MLP neurons of a small language model. Each row is named by its layer, matrix (down: output weights) and neuron, and shows model dimensions 80-175. Each number is 500 + 25 x the weight over its row's rms, rounded and kept within 0 to 999. Numbers have three digits each. A neuron's up and down rows have the sign that makes its largest values positive.
A block is one neuron, or neurons of one layer that tend to fire together. After each block is what it responds to, as a language model described it from the Wikipedia text at the highest values.

L2.down3:475523497519494466511435461501547502530531510472518442454481491514470510479530512510490514483495499478503506493472501498491509448495483498529531474501493490485498494525492519470512480480523523493462491528446461488532517480495479514517472510525487539496488496523480518519475494544438543533
L2.down38:522525493489478479489467507457477461487467497489497503481430435471563505514511500481464462485487520504527502493498513508513467502500520520536535466489487527520472494487498496510496497484527544459475489478539487488512531479487472473505521521497512520509484450512496479508462516484482485567
L2.down76:501486494515442491465527510524507529508430506494515534480455482496519510534544472505464507527501483515514479488501503492500510489496489475515463477470498507506508509494475495500485521452497495474548531519481498491484492534501525516501496496468487527542472487499493505520504518516484515514
L2.down90:521575509483499528476524443507474523492461479453512493469479470531459525462535476535469508511477487502460500522527485504534473487473502489487459523452485511505513511523511479508519507483502490519507497483492505467496492521426506493494513508489539510484511486453526483446475495509456537555
L2.down104:503480481491489447505524479493463474490432447529468493492476531533474505462491494503469487483547511470521503481465459499462498490532506482494486500469464484490469506524466516507479506505457515488471511500543532542479485453553550520471498472482488537490498495553482486477503532484506514470
L2.down220:480549525519543516491536498506490499508499476514529497483459462501482523539529475513482511511506495495474513517504476490538523483461491460502501483491458529524503490527505518484493486495503512535508506454514512465526471487423527488532497536498494486520517505485524511495499484486494491514
L2.down400:472548494501490508482469505436483504506505541514485515496469482487509547512489495473525478532514491440485475514462499526523490504511504518543506500540515509486505487578522491474492476492515513490497486491528522488472460477473505456515504496453474512493486512517504502518490494457506503505
L2.down454:539496563495483470503506462520502453445512488500482494476553510534515523509501499517492502511499506465460479507522531528498482476526521559477528476565444505472480512483488508505482475477523516487508511566482496525513488516472483472495488500538489491511483498456511496504518466484496503492
Responds to: Fires on the final token of country, nationality and institutional names, especially States in United States, plus American, Association, Committee, company, city.

L6.down0:526493508494524542487477511491516510538526500493486452508527508500502503529464493494497503540465496457527535456502485496492490518489467489465508482485511491471499470475459537466513460479494450503485492473473519494540485498508454529527581492508500491558472531494525479491534486470490501481
L6.down101:462526544507514513509505507498525512460542457541485509505459481506486501504513477532498501464506479508520490439487471462537506494478515501509475516482523517492539506518486511492516473526508488491480465488508498455560526467494524500511472499535529484501519494481496478499451517502508495484
L6.down178:510493488458515508522516491441484509487546516486514501534514517497465471503512500532507485531525544494487536535518559511513479496499481533498506492527496525479496500462526520499519495515460471519496505464474514494518519538476534498522541504480467500498512461446547508455510529508507495504
L6.down220:511504495485515463539489498522450496556478500476460508512495501531518514494488502416478521501544524510529467473489469524518534517507468524483538487484449520550481465552483504537531539468479479549491502466529493515521498483524525506523535487519468515505471495476495494519506512512490495541
L6.down347:486494540465454466474473483483477462464539505468509473459485485524497496473513464523476509508502513511500488497469442464508497525521481491496499516481539494535471482516505479507514510477534516481471539474457501527531474481463534515517471520524517501468515510484501461494500535496465508501
L6.down354:482491510477473487507493515511494513521507515496500502482440480528466489517482491507509502539498527463497518511523497524460569520505516430571457541435505519526505513478501504469494486479494506555508490471486483477507476482483506493518488521499484479542512545464515447514489508513468506502
L6.down373:521500469530473527488485485480459513518530504525497478503502458486502511481483476551515510481519493491471505508469522486465540525506515493473513489511542493500508516489493491542515490490511496499515503517526460472495479546512555497514480502504513530477508499499538497427529510508490464581
L6.down491:544499528497521488480512564468574495520538483519491494507467503495522476507458517517487505529466515508506463475492498506448534533515497476514503496469490463512544495442499486483493496479486493490502520507503471471511499506491495494532487514525488567507483515535485485480466545491502530540
Responds to: Three-letter country codes such as USA, GBR or CAN placed before player names in sports result tables, with weaker firing on scattered mid-word fragments.

L7.down430:550508465489515508523492470493548473540461541475503475556486512471482521448517503464540523550473503484515519492473489499512488471479502505540494514541474501463490462511485500490511550505486497516523509482495492479506523508467516530510528509501500489493506445503494495531494474490542489539
Responds to: Early subword pieces inside proper names being spelled out, such as the er in Jerod, Ra in Raiders, Le in Leipzig or Leroy.

L7.down8:518503528449527443459490473492473503519484487556496442537505499489516511481467503489480541479455548496551536489498441482507466528484515475545482457458486505484501479522475518506499531548487503483489515494498533501524507503532479512480520508503536473513495501502476484494520495546504483489
Responds to: Short non-final word pieces that begin a longer word, especially de/De/di, such as De-finition, bio-di-versity, and the 1 opening years like 1279 and 1917.

L6.down19:489461493523502507522500504526527519494480507533507489490496515499479499509543486472510498541497497498478457517526511509538537495515499495458493489490570501487510478491464509510514491443463517538500524506505503507484491513444543456496465453461516487530514510496477490512481478458510481502
L6.down93:491515514501486536522488485442453470500526524572531476480487479510525488460489525500497502481516545462498491487513511470529491517528470523484480501486474516528457485485503489542515505491479489475485473513486525521495469503470516480506530529525491483543508516506520450500522489454501490473
L6.down180:477510507547514508488439474480457517476496450512521489481498508508484508483474542477502458518484494515485533465503491501493561530502522476487500496439480536502498496507458519473492463524520510493471479455475474501509488469490523488507499534541504513523520502489521511496496511540519494440
L6.down201:552509518496507486476471496481465487537514530523503468479489493536524496513448490477502528511497543491533469492477475491514560517545516493531471511507528494500532497496472517520542500517490495552500548461491502539504463524523487445504508518479537498517524503488483488457562475459496523533
L6.down325:474472475512506539513486494513480523525461509563513530499498504484514530489514552546534520490491498491493508486486519514441526521466486453480507451491511539484481530481484500470492487496472496475500494492520503447526453541528463483460491524512524486499520511515496487494484509535468477511
L6.down445:490447449471472498487540488459490480503473505491550507448531512498514483506506534477488549501489525499533494531494468486474504487517528508457489474497496523477465536547481552510493503490538493486470492469483485531514527487498517529500500479478470474515489495474487496478526488451511507472
L6.down448:466541524480532560496534525463487545503450525488495512502571513498521472519480503475518481509516549536444498519496476491524487513488537494552454500486535501478495516491487497469515495475520484496482515473476518466510442506520534481478526484467509505495499503491509481488458513495505474492
L6.down508:533499489500479515486503494468508508546492542516519453460518464547508481515462522506512519536508500490508484518503475484530495490540480505510491521470498470532500494504496467531506500486519519491513506496495518495522486576453511478501524507477504522533530475440506489520529508481513504508
Responds to: Word-final pieces that complete a noun naming a person's role or occupation, such as footballer, racer, philologist, or director and writer, especially in bios and infobox lines.

L2.down56:488533503462492472488533529505492508430520532499444467492490480481492518482520510510504515523516494496508488475514543488478506529490494523466509483506506474514511492458534572488523476495488499527496506496499472488530478511468534472526490511535424528508522426468513492499538501546509504527
L2.down370:467501516557477473502510488473503491508442518516515484505466527496451508524497472471517481515491457496507523481504469479458488523481491487480528536505497493480452521515502527497471462477507489510465512482537464485506505497539496494545509487498485492517529532545531536511498494492507490494
L2.down385:459477497477481505469480576483511485466465490525445539480513491545483468526515471468522493515525457484495590481512491504513469457525502484503561496510516484518443501490477499498514503527492485517502490461482492518488527494462512506542512510509522487480554507536534495527501493527512498488
L2.down390:491502508479495513489505532448488491480567484494474452506489475517549509507487450486523518496532498472529512504488502498523503522483506468517550538491514480468476498447487513492486443480547460519492491499519519484523451470499469519537494510497495490507528495501495459510559467516502526512
L2.down399:489487516479522538472514486511510508485522498525507486510444521480492519513477554467481529513510474516506484505523505467494532472505466532470527510481534496530484478485511471486502480496550502524490495464562518488460446561499465508516461493483468500498490507474527536481524484504455485482
L2.down415:476544538531466528515518524494536501522494532457504511464501481533489478468489484487509497419482547482537478478469486531525477521512481494467478514463481495459500493531458483496556487519495473504460471506525492531542490504484505532499485489467573476481500534516455528507512461501463469509
L2.down429:486463478507498491488499484501508472477473448450511482509529487498484492507455546470470469526507493508502534499471518484429494505477501506496470535502512479513469508480508498487501479479500501532475511501492474514518513528519497501507509459539484516512469495488468537514505519490495500520
L2.down468:498492506527525496507472528494480478498509491476513523557521484491453523493516466482504451538514480488520527534496481471495517502482488511505529538487504521485513499505501487460520478502469475498473532445508488505496514422468497478503490493477536516534475536502553474512509465496480510494
Responds to: Words that open a time phrase or clause, such as During, when, after, until, before, and the comma between a date's day and year.

L6.down56:436535501524467471472571474517501506478478495521515461465511463508484482458521549555496558497499502524459485498493482515508499486556537508522493478523496523520511522496509518518519548516491484464525466487528481519536512503502518484472525518473495538518507503471514494506494489506522496499
L6.down168:509472460470464457481477499499460485476488510487522505509497517503488514509519478531494509507485506487485505493520521452504463533491533503517499484484497498533521494486531517495518486500471483494493491481493479522462492503550487504521480536502502480506490509492479494531507503498469505537
L6.down232:536477478483486459493495491533524490512489549504519462529534519499499513471514480457509518485532469519540488477537511466443546470511501542470526507512508459515499472499518496524557490481526492498493479458451514519507488503487493479491518468470485431566479530500499488489514521512466494515
L6.down235:479524501470518542476503506526523494522528508494498476491515512505512548505501549523540508511500503504509506437529468493511514501480507496530484543499525523524465534485538517524522478491513502510525495485516536496507506522531492489493544504514483512537496506504530503474530471521434542490
L6.down248:477513545530533462491506510476538436501461506513522497526477469527480499449512500497508461525517465485510515491507470497442516496501480531509529536508493501472490503503503470519548506459514502521474524499476481494496494500516462493492513496524485510497508501494513529523484508517528495496
L6.down492:490470484513490501470497556528493559535507526520535543486495496542519473511543498488493496532481508522505539483522487515482479456475524521525523519479434507467484493527534491467476475512499545519522457512500494499461500530456475517515477483505511521490456519479508472510507473519478488542
L6.down498:473481476513522493508486526496501480484492528513499507499516531489472443541545510495492459516504485520498527500481509503475444485518497511444478521466478489471484509485536539539519512552486480517459475448553537511527538493498477505508525488512490519497491543538491484486493537492476497444
L6.down502:496476506464464464501510483528512477488503487506482479476470535495511522498543491549470479489499527530490529490490494513511485496512488483509488497465485491464522513490482545495520516518543466527499466494524535515563478483498507485508499501535525519530479472516510522520476521504526524479
Responds to: Prepositions and connectives that open an adverbial phrase, often sentence-initially before "the"/"this": Despite, After, Upon, Following, during, before, due to.

L6.down43:465495503542501517456478510506509535490478497468495496499517497507506514508511500468500539522469540507483551494477462504483491529488478469507495465496518484466509498471452495521496531484475495524464536436461450483449483531475468506525490505525494487521494513527520490530501498518519508486
L6.down120:489477472461481544539494479480529538504521514504542499534463524523477489473518517520532505500508500468512469477483489527517484492543503508489517466474487499495479459506518480492533555500487486488508524446460506545507482510522542538520483500537515519531487492501505465505516525500522502469
L6.down133:485482507512500503504505501469547510478477505516517508500464486515521479542466494513512472507510482490505515480501497503452479522524449471468466511506543528447471519511494509519494503496473491490514476480489450483504490437523473524532556510487474484515531443488505486525449511508471514489
L6.down177:479481536512473460526478493521545522492441464511479486492466523463468478506539551490490534479483478478495518528479548477439517524509451496489529481515494493447493463489476482539497532521525504537485512449517490487465505489508487536525497498522527503496470504519465506471533490496484503442
L6.down217:468519476475506493471515513490473506529559493501530514494520477481484544535498455463505486447502510535474501536557507492531514499512522513542489549487464560495511482478535456494535508493482485493504467504526539502462524516531445455515506491523466514530485484488563474459461504497479529471
L6.down334:506488560471465483508501489472458534496515508480470494500479522508502499519533475489469481467526465504451466483532504489494512490529470502487512494502513537505480541529506489471492486485527482519539519495474485464497531487516500515534485517479494487497508520474556482539493523473555461489
L6.down413:497456508484537510498526536490514493520504542516484480495508466501477506494496489537486558481526522551499517552519492487488527485524500504477475508487482495505533475523529480489478477495495481441485509516496450485489508498515531545492488475530468473499515528490495473456525515519508485504
L6.down422:470505491523483503470516499498513537470511505543512468494504536547506514506474495492490484511485529505501514448473527462530533468479523497484505513547519506524519517478505519449488478468475497552519496493500568497540522436504493512499475527518449501497487529518534562487491520543461491495
Responds to: Short second subword pieces, often r, or, il, el, ri, right after a capitalised first letter or onset in names and titles: B-or-derline, W-or-cestershire, St-r-niša.

L2.down114:511507474480512475471472465547480489516468512446507444517526513426490510514518467425475514530518471524532497498492518490507558497505520485509478524513512501492548504496499504497471492505485495505485511510505535531484517505500552478481480495516530452528510485496470473496514504476571527499
L2.down166:480451478508538516533484500481528519448518468479512502511511524502463543491494476500509492467502464526465478514500478478444509478495472492518513486471530486496475515501520544481497548485510542524486471481526502500509484442525475468488520504519462480497524519505519522466469503478487482451
L2.down253:504464505495498537508517520551513503472444511492498536473469502499487497514517503508492512465495477452466531472522533469505517499507455453468507501511509511510486476495515479437508481497508514511550499476472540501524516512503524492481518507461508471493494505517474482497518473501502537542
L2.down267:499503490500488520528516491531503522534493486488467506511543508533461490485501526471454529455482471508467515549457510491512529507487466521477469525502522527461533528515503513500527479502530542504514513508520494501489524520492524530484470513490466465509487506470482535505542496517521490495
L2.down333:476474493546520532519484501533481451510477489463530495508522509506503521487472437528488537486494450494530528522534520461516472471510499474483493523540492520488477482462472512497529509553520476507506544510461518533480494500532501542528501517495514471508490465473507460482512492505505511539
L2.down335:465540498490488485529506498499517459486490528487509430518473497485494491542526514520499508487481496492459466519502468514508533455480506516521500492539510507532492493500467448506508482452450528507495475486486520541485473500543513501508441484511496530523521509505487490512515444486536476498
L2.down358:516509476482531554475497450471533496496455537487468526498489541504539500509497486499508481507486505497514507502470514475515526496497501501550480497482504480450557517500538518500516526525507463528497486489491528500521493506518491485495521493493458528502483462492457467484519524479484533514
L2.down418:515490520472478475500534472535493470470566491485507504448555504506505516461509506511484459485486487552519508500488504506462504504535462510530468446524491480507522517514469533509501462548493547484511525485484482448512483517558492529494548531512482475516513504502505499506487501486538499469
Responds to: Field names in dash-prefixed infobox or taxobox lists, such as Species, Language, Number, and table labels like Batting average and Bronze medal.

L2.down4:471514508489476494513509520517496509532501506484474441518499488472533495501487503482486497507482547537512513479520524521520470496493506519477493501567509508507515489487538512530471508506505493480499482507498487486464569479506516491497514487483484510516500489500532537472485472492513463514
L2.down83:484533496511497536489510492508522500501491497523528515534528469486521516497487487528525500516485484514481507510481510494491514521483510453477495510482526498489513477487485476530531496463487485500512460462445501515498511526452463505516507528543485492502525522476508489484491517470468515556
L2.down128:499539529491523478507492484517500489488513468553487526525512512510498563509498491498479477528531515496504481493528473455511498501497527509485483500509481460507503481535500482533514506513465531509514469498466507520509493508483472464497480487517528480473512491477491465464447477505491467505
L2.down219:482514500497499497484562483480520492514561474520552488506530518496479524498485487514455473500517501526467526475541482495519461506465502530515510453515491510474526488513517470534502469503522514534527485485522482514477474547462486513493469486503455507526501474450471495515499493504493502512
L2.down225:484533517514530504508513487523519535544540472491499463537487524485470508485439482516517533497515532516451540493522493476490490491503510509482490432475499479448501477479475460510518524524469510526526551482483492484524478471490506507506494464513515516497538512470521483533503444519500479482
L2.down265:501547500511541499459500463508481517533451487514470491496493480502471526559514469512512514521490506497477520509495498477519493486495501475527524574473499471488494496493509509528500506505466486528495484469478484495539528496471530495519494509495537565494554490474495490503467485499528494507
L2.down316:478466536501538479498544506543533509550489551558483496519503478471504494482483509492489471507521515480518518522485509487503468512512500469528533491479475485508475460470546480554505503535463519525495483497446460515449504479475492504521476524513490550545520482474541529495513476471507512490
L2.down445:519515528530501504487531548496493542522480504498440473473484484481513517503496430517484514513508505482462509507512501480500498462509534485488505470481506474470461501503533526447460493509473481521514452495446464483500536510511484551506471530480461513506479493469497495476461503525462489534
Responds to: Short fragments such as la, ri, lo, li, usually the second piece of a word right after an initial consonant, as in b-la-st, F-la-sh, K-la-us, li-braries; common in foreign names, places and list entries.

L6.down214:537466447462476526494507504478519521513500481526509512523526536570491485526489514555513447503515509473512507474486502507511448496472503553502510478493535478474550503471497515505494511496480521496516508504518483464516557467518476525517478501518471534499499493485539507485471494476516507525
L6.down216:490527522491518464520502475505468458524528485508536499486506488492512472497454487470501508493490502510473530475460502483514460522445528504482508488530486516498479494521490453469482499547494511514503480525503513539487508518476532499504507547533528538546512494516520499516521513561510488487
L6.down242:468541470499489473489509493472501469535508506495502463503535487497512494462491525547462508515492479487485488485502489514500484515486509487502460472504542453500524520526492506488490518533480523477519477522484508483507486495520475495460485542510470449510514551559489509493486517472537479508
L6.down307:512490496551478496460475499481547527536479452490530516507539495503492555541464502520459487516472524510500518483501561470546497456463454510504484505499495527480492521480474544494498529509537515480509539504511519502481523491486487491508539516486519488493454536509495503467473523490463483505
L6.down340:465528555527512532475528468505508547544498505479487503493540517503518548473476498486518507514516476505533523524472537505478473527497483507493520503528490497491504500515500459483524519518497510511548490501482494481472506499499486526489524514503488511463489584502492551483525447462452492526
L6.down363:501512437484505495496482501491523482481541511499488496519480484506514528488501531529477495526490500518455468482514494454499525482520475499475541460508518575488485504542507488493494457506493502479537534504487527519533473458484522497534528526459527499453544502468524510460538502483484483513
L6.down458:515487502489539462498499516516483486500480440487496510496505533497525447540500459503514522472453477547540523483474551490485516487447556492504518522496486485495510498507534459501497549494476521470546500498502449446474477504501488491510501447506491504513514517513576512483499512472458510544
L6.down493:497484503507504491471524519465524531493531496497498489554511488527506485464482498521499516523524526511478513506493524527462545486485517537503458487514483469484510485519491531522463523532531545500479481502527514492474516508492465511517550510519495465512546490528532509480495471548553520505
Responds to: Short two-letter or one-letter pieces split from inside longer words, such as ge in geography, de in Adele, e in Galesburg; also dashes or minus signs in tables and formulas.

L2.down1:519478507531490469490489509506535512533508516529489473489515509483472499488539496532493512520515501502499549497518505463477467496522468531496472476500519496479583533482517470550559510505493476500495492492468508461497543533525511504542487489522517473504504499528519497497516497469536479529
L2.down55:477484509539451492453537460467515528488416518495502482510467518439486516518477479533496486504472516523518523509483519500510531520519483505522489543453500503547522504481507471457510491530508498468500490504500501510489497483467502486473532514441482460521457514467504530480486494517513514512
L2.down112:490528501496524528502493544517483457497538485487494564479510520514479522523485507494567471462500430508509512505483459471514500496511479522531496464492533487515511491496495553500485463555488525532488475469537510481522515528474495513508504507483549494495511512495468474479487513500520467555
L2.down140:478567548498481519515526495509449506526504511509483480575518514460439528529490501488567480490527488489509460509448528501521494451520536441467496455490540532443476485487502501492520508537496492467501560470443491459537483476504481485498505522483528551476542515524490511520485504542505481478
L2.down393:505499502502506522482482499508513493509560499504494486483489458491499477556495513544500516492518484551497604518490516479499520501496493465509510477512514516452487525505489516498512471485482532516543482526545485527486508562460482515496521463504506537484509526509518536520534478512484486478
L2.down398:482419449538518514491468458497509515499474518535491518499499530532520499452468495489523502519502497500468474526468511463449486469476507519473480484514503522460473497470502491503476487467502523518521526486498500525501533472533502473491478542489550521496505550521523513470496479513531512534
L2.down489:493479532510481500481452492487498499507408514488524488483463519507482511519525533496467529511468473520508503492473442476532497508516492467501485495483490471460503510502531515494493496444518492510529505469530520524520508544508502514506444473487539473435528502535494489512477487492510493472
L2.down503:517518542512497493495504479503461500533465496509511493490502505473506535519456491536487531507508503475458513509478495473519504505517492508518508473463510501430520536508530481508488509525465500537516488524469469512497523526484497469475531533505487538482493498439507470452479485487500524543
Responds to: Short subword fragments in the middle of a word split into pieces, mostly names and rarer words, e.g. enc-ry-ption, Pre-de-cessor, f-ate.

L7.down386:513473479490501482456499520519518498483522513490461498498529497492488512468444540553517534561462474482517500508530522485550455514489493466541510509474548536428513507512496520463447490469502502503513506505536479472541491507495474459500485509529494488501461474471485484476477487496517537524
Responds to: Words just before a bare verb, mostly infinitive "to" and negators after modals or did, such as continued to paint, could not break, will never.

L6.down18:509490478485455549521519518518512555496504475503484532492501529458487511491536520538512459500488546483454513482503500519508547514479509496502511479526488459488568501526488523511498502501504525519493485476510540498480533518489518505527523526505463489472527534498471512483518492523496506501
L6.down33:476483545545518505495516483482488498482478488501479508509492514535539522505561498484483490492492470536462517500483513503479454566517499514476475494528506493474494487469545517562532495509463453510509503519480471528474446491519520499478472503521477485490504547474562504543528505485512501517
L6.down60:486509503472525523454527488507487475507515550545476507487520504490484510496485516480504553523480451507497529502540466506489520466509475496526473538493484508481505457533522510505521533504456518511518480517521452493566499511529543516486499501496510510523482498481535470482471530487483512439
L6.down314:454469514512473524497528478486494509473451486505490495467527486493516517519483496476537484490474513511528510521495515501472471500455492513504478496506502502518483497487525473491523467472484496480514500532506497490425516534507442489482479508447495481489483564454541516477526504537526499490
L6.down342:536490481504461508492489472462494460491483491512539534499521468517498526504524535523410508501485558526483469502473485506511431486476489493521479481480499481502507463496497517544521569527494483510516506496471478500491523539452549480517518524468477507491517513517495488505463506461486500492
L6.down366:483506493523480546517470510486517489482517458489489469493461470504482545499515519508474535501525503536466476495518523527519519466496499450476497506527484490564504490496503532528542525486487485522512515525501538527507508484513519533527503481505498523469500509484515476523476489537505562501
L6.down392:474426503516486523474480438483531521499517540476492486499529454486474494458451483524529502519515500513547517488498545467509493531486461507538487489513542494492481497500503531519499467440522490507494491518516521529507517493503495480533530520493501485504508521466487517488517501544512521536
L6.down456:484507502522475542479481496492523525457498485539500520497490473509462490501495535495532469507485507486506466460494515495523519493492495545494490551490461513545506507542512491545552552500510467522503473566485447550511457465503527523502503509467531500523519439540454538495499488491532485432
Responds to: First word of a field label after a dash or pipe in infoboxes and tables, e.g. Area code, Postal code, Time zone, Conservation status; weaker on mid-word pieces.

L7.down309:499505559515523496521499505493508484473500533517506510479479464497511474517504499520475521496478516482536480528486492464501492515512495496509492515459469477490503522533488485576539536518467490502504521525499490530498507497514543486508554537452521482494500533516465486462469499450463563462
Responds to: Nouns naming a person's occupation, title or role, often the agent suffix ending the word: diplomat, educator, shopkeeper, employer, teacher, director, Admiral.

L2.down45:481485493516488529494519538519508462491491462522504494486533538476516525537466494519536484448513471521526481487492476503508507469500513482495519480506473487433500523500486527507481517490472489526494513487544480523525488488469489481493472500430511486493515476479484453507539469530501523525
L2.down84:534439521499476489517500517480529457517570530499545499461470504524496526451449581502469506486469504531511491509512466496508487490491448486565479479489469473533503517470557529479480494522478495490512495498525496490511501442509473513484458496507496497472498478536508523516518481554481519488
L2.down116:500541483533462512480516488494567486518517507481532493508468488511491496493471513501504463472491522538506476512507490506473481511475533533538458500482497522490528476493464472513494504520497491487508517496507475465527490462419495493533485493498545465510509506499481484471460494464452491540
L2.down138:481499517511482501501495502535514479521581456478488497457457512515511518483497497492503500504481484501462506481480517524465495546467526542518508535481478474482502470495496475489530498512539524481510507500485479456513478503523491509513458512486508531520490502494491506488498509498477477571
L2.down238:488498494458447496492504527493536496497538546494497494488453510561537465506515525501524522534533493522484480482503512508541507534493510514495499497480470489503474522518486543480524480522494522490486498526494485459506477475482482521506498512474523504493503491533498519505484494491473530480
L2.down394:521472512505501537490500485428484474497525477525520542498483489498499506471454523493530491482522531490505489486501523497529490512504513479550546528499510474476512524528496517476506457516487533483491535519507472451535498469482514472470481493487506529460489462548526486483447515497516511482
L2.down432:529500455507519502500524489456502488490543520474514513530455530521483518507486419494491477477505513495537486495501470501489548506495526485494477503517478504463513475510509550503551530484524492509475526478502517523528506493538477480513543480512486489520493482514510474544512497512475506511
L2.down508:473538478503509528475497499544505473518529518504533531474507467464462510479476533512496457460474528522485530485489489462509531503514506517506474546477495517504551487475497491472514525527500500466472484494488504448535550496464505495501449495477503500495493516491499506452498480469471483539
Responds to: Final subword pieces that complete split acronyms or all-caps words (ESA, MEAC, AOR, CHORUS) and last words of organization and award names (Association, Award, USA).

L2.down129:512512483491524526522525490472501534485499504489476482519497483434509507520480516508505550512514521478517520501453525507481486530508483490479497532524521452478523475470485487518529516501484526498491484532460509482529525555492535506503498520481479477527518502433515460482511503493521484483
L2.down322:476541447524472515511534488541458492514488502509512516487481515470477516466507515524523461530453487510538500481504570500527475498511450537515500522523514483498525492516517505485484460508492519516513438546494503485471538514529512480540520488514502509499473470518480497492468531497495487532
L2.down363:505482468475459474473492496519486504490499507488517540461513496475542504480552452546504474538476516548540459480493543499483477517472477504505486523540522487478500480520519488458502518471485497519470503545530513493523517567490552495513487494550519523497512435458534450460469499508530540488
L2.down386:490473518484441511460507520506485478473480489496542475493480495483517494502480455529492502483469480471551531513490522486513479487486491527530541527445548487479503497534502502514486494458494519510508506461506530508520527536467512479528512486525484511475519497515478477486526548503527511498
L2.down425:483495504473494503489495456512510506495527528515490504493505507463476491523490452528504517515496512481531503502469494516522519535488516504485513515559517489485493461535468527529500506502494473522485488496478492509540495507524517452547508512459489503487483519525496494516470482520499551453
L2.down434:487524488472513457501503501523493450483552500464535525487470512480485500442534497538532500483538501475553509499496494474538496489493490543559460489509522518523498464493505501470505447467486505530454510493514513518495484484516534508503493519529452509475485436455508509527539509515470521472
L2.down486:523501477500469478499506519515487462549470484453545482498521486510498484466504488523534492538482478509552516468479515468508476495498503496560504504504541492484507436502507499511474519491486518518474515509476502488486433511520457468487479493501507475512497482460526480507487546505516501498
L2.down501:498496530511485473471488492501518507490504484496504505498508507493465475480495475530499507534521502518533487507482465475488500465499475494514478489516517448490512468511488561487510522507479494540509488511523506534479504508538497504491499502470499476481520495527475455504510511481498477529
Responds to: The word to before an infinitive verb, strongest after purpose or expectation words (supposed to, designed to, decided to), plus modals like would, could, may.

L7.down331:520514494472505546507509499525492492529443453502495492487468477535492498455484439513520488488502479503513520470500461485480516497494514472506451506495501483496556497508456508491550509500489491492498490486534454505529523527480505473513535515511533477491478517518463486459491489474501533485
Responds to: Three-letter nationality codes before athlete names in pipe-delimited sports results tables, such as CAN, GER, AUS, ITA; weaker on other table cells and name fragments.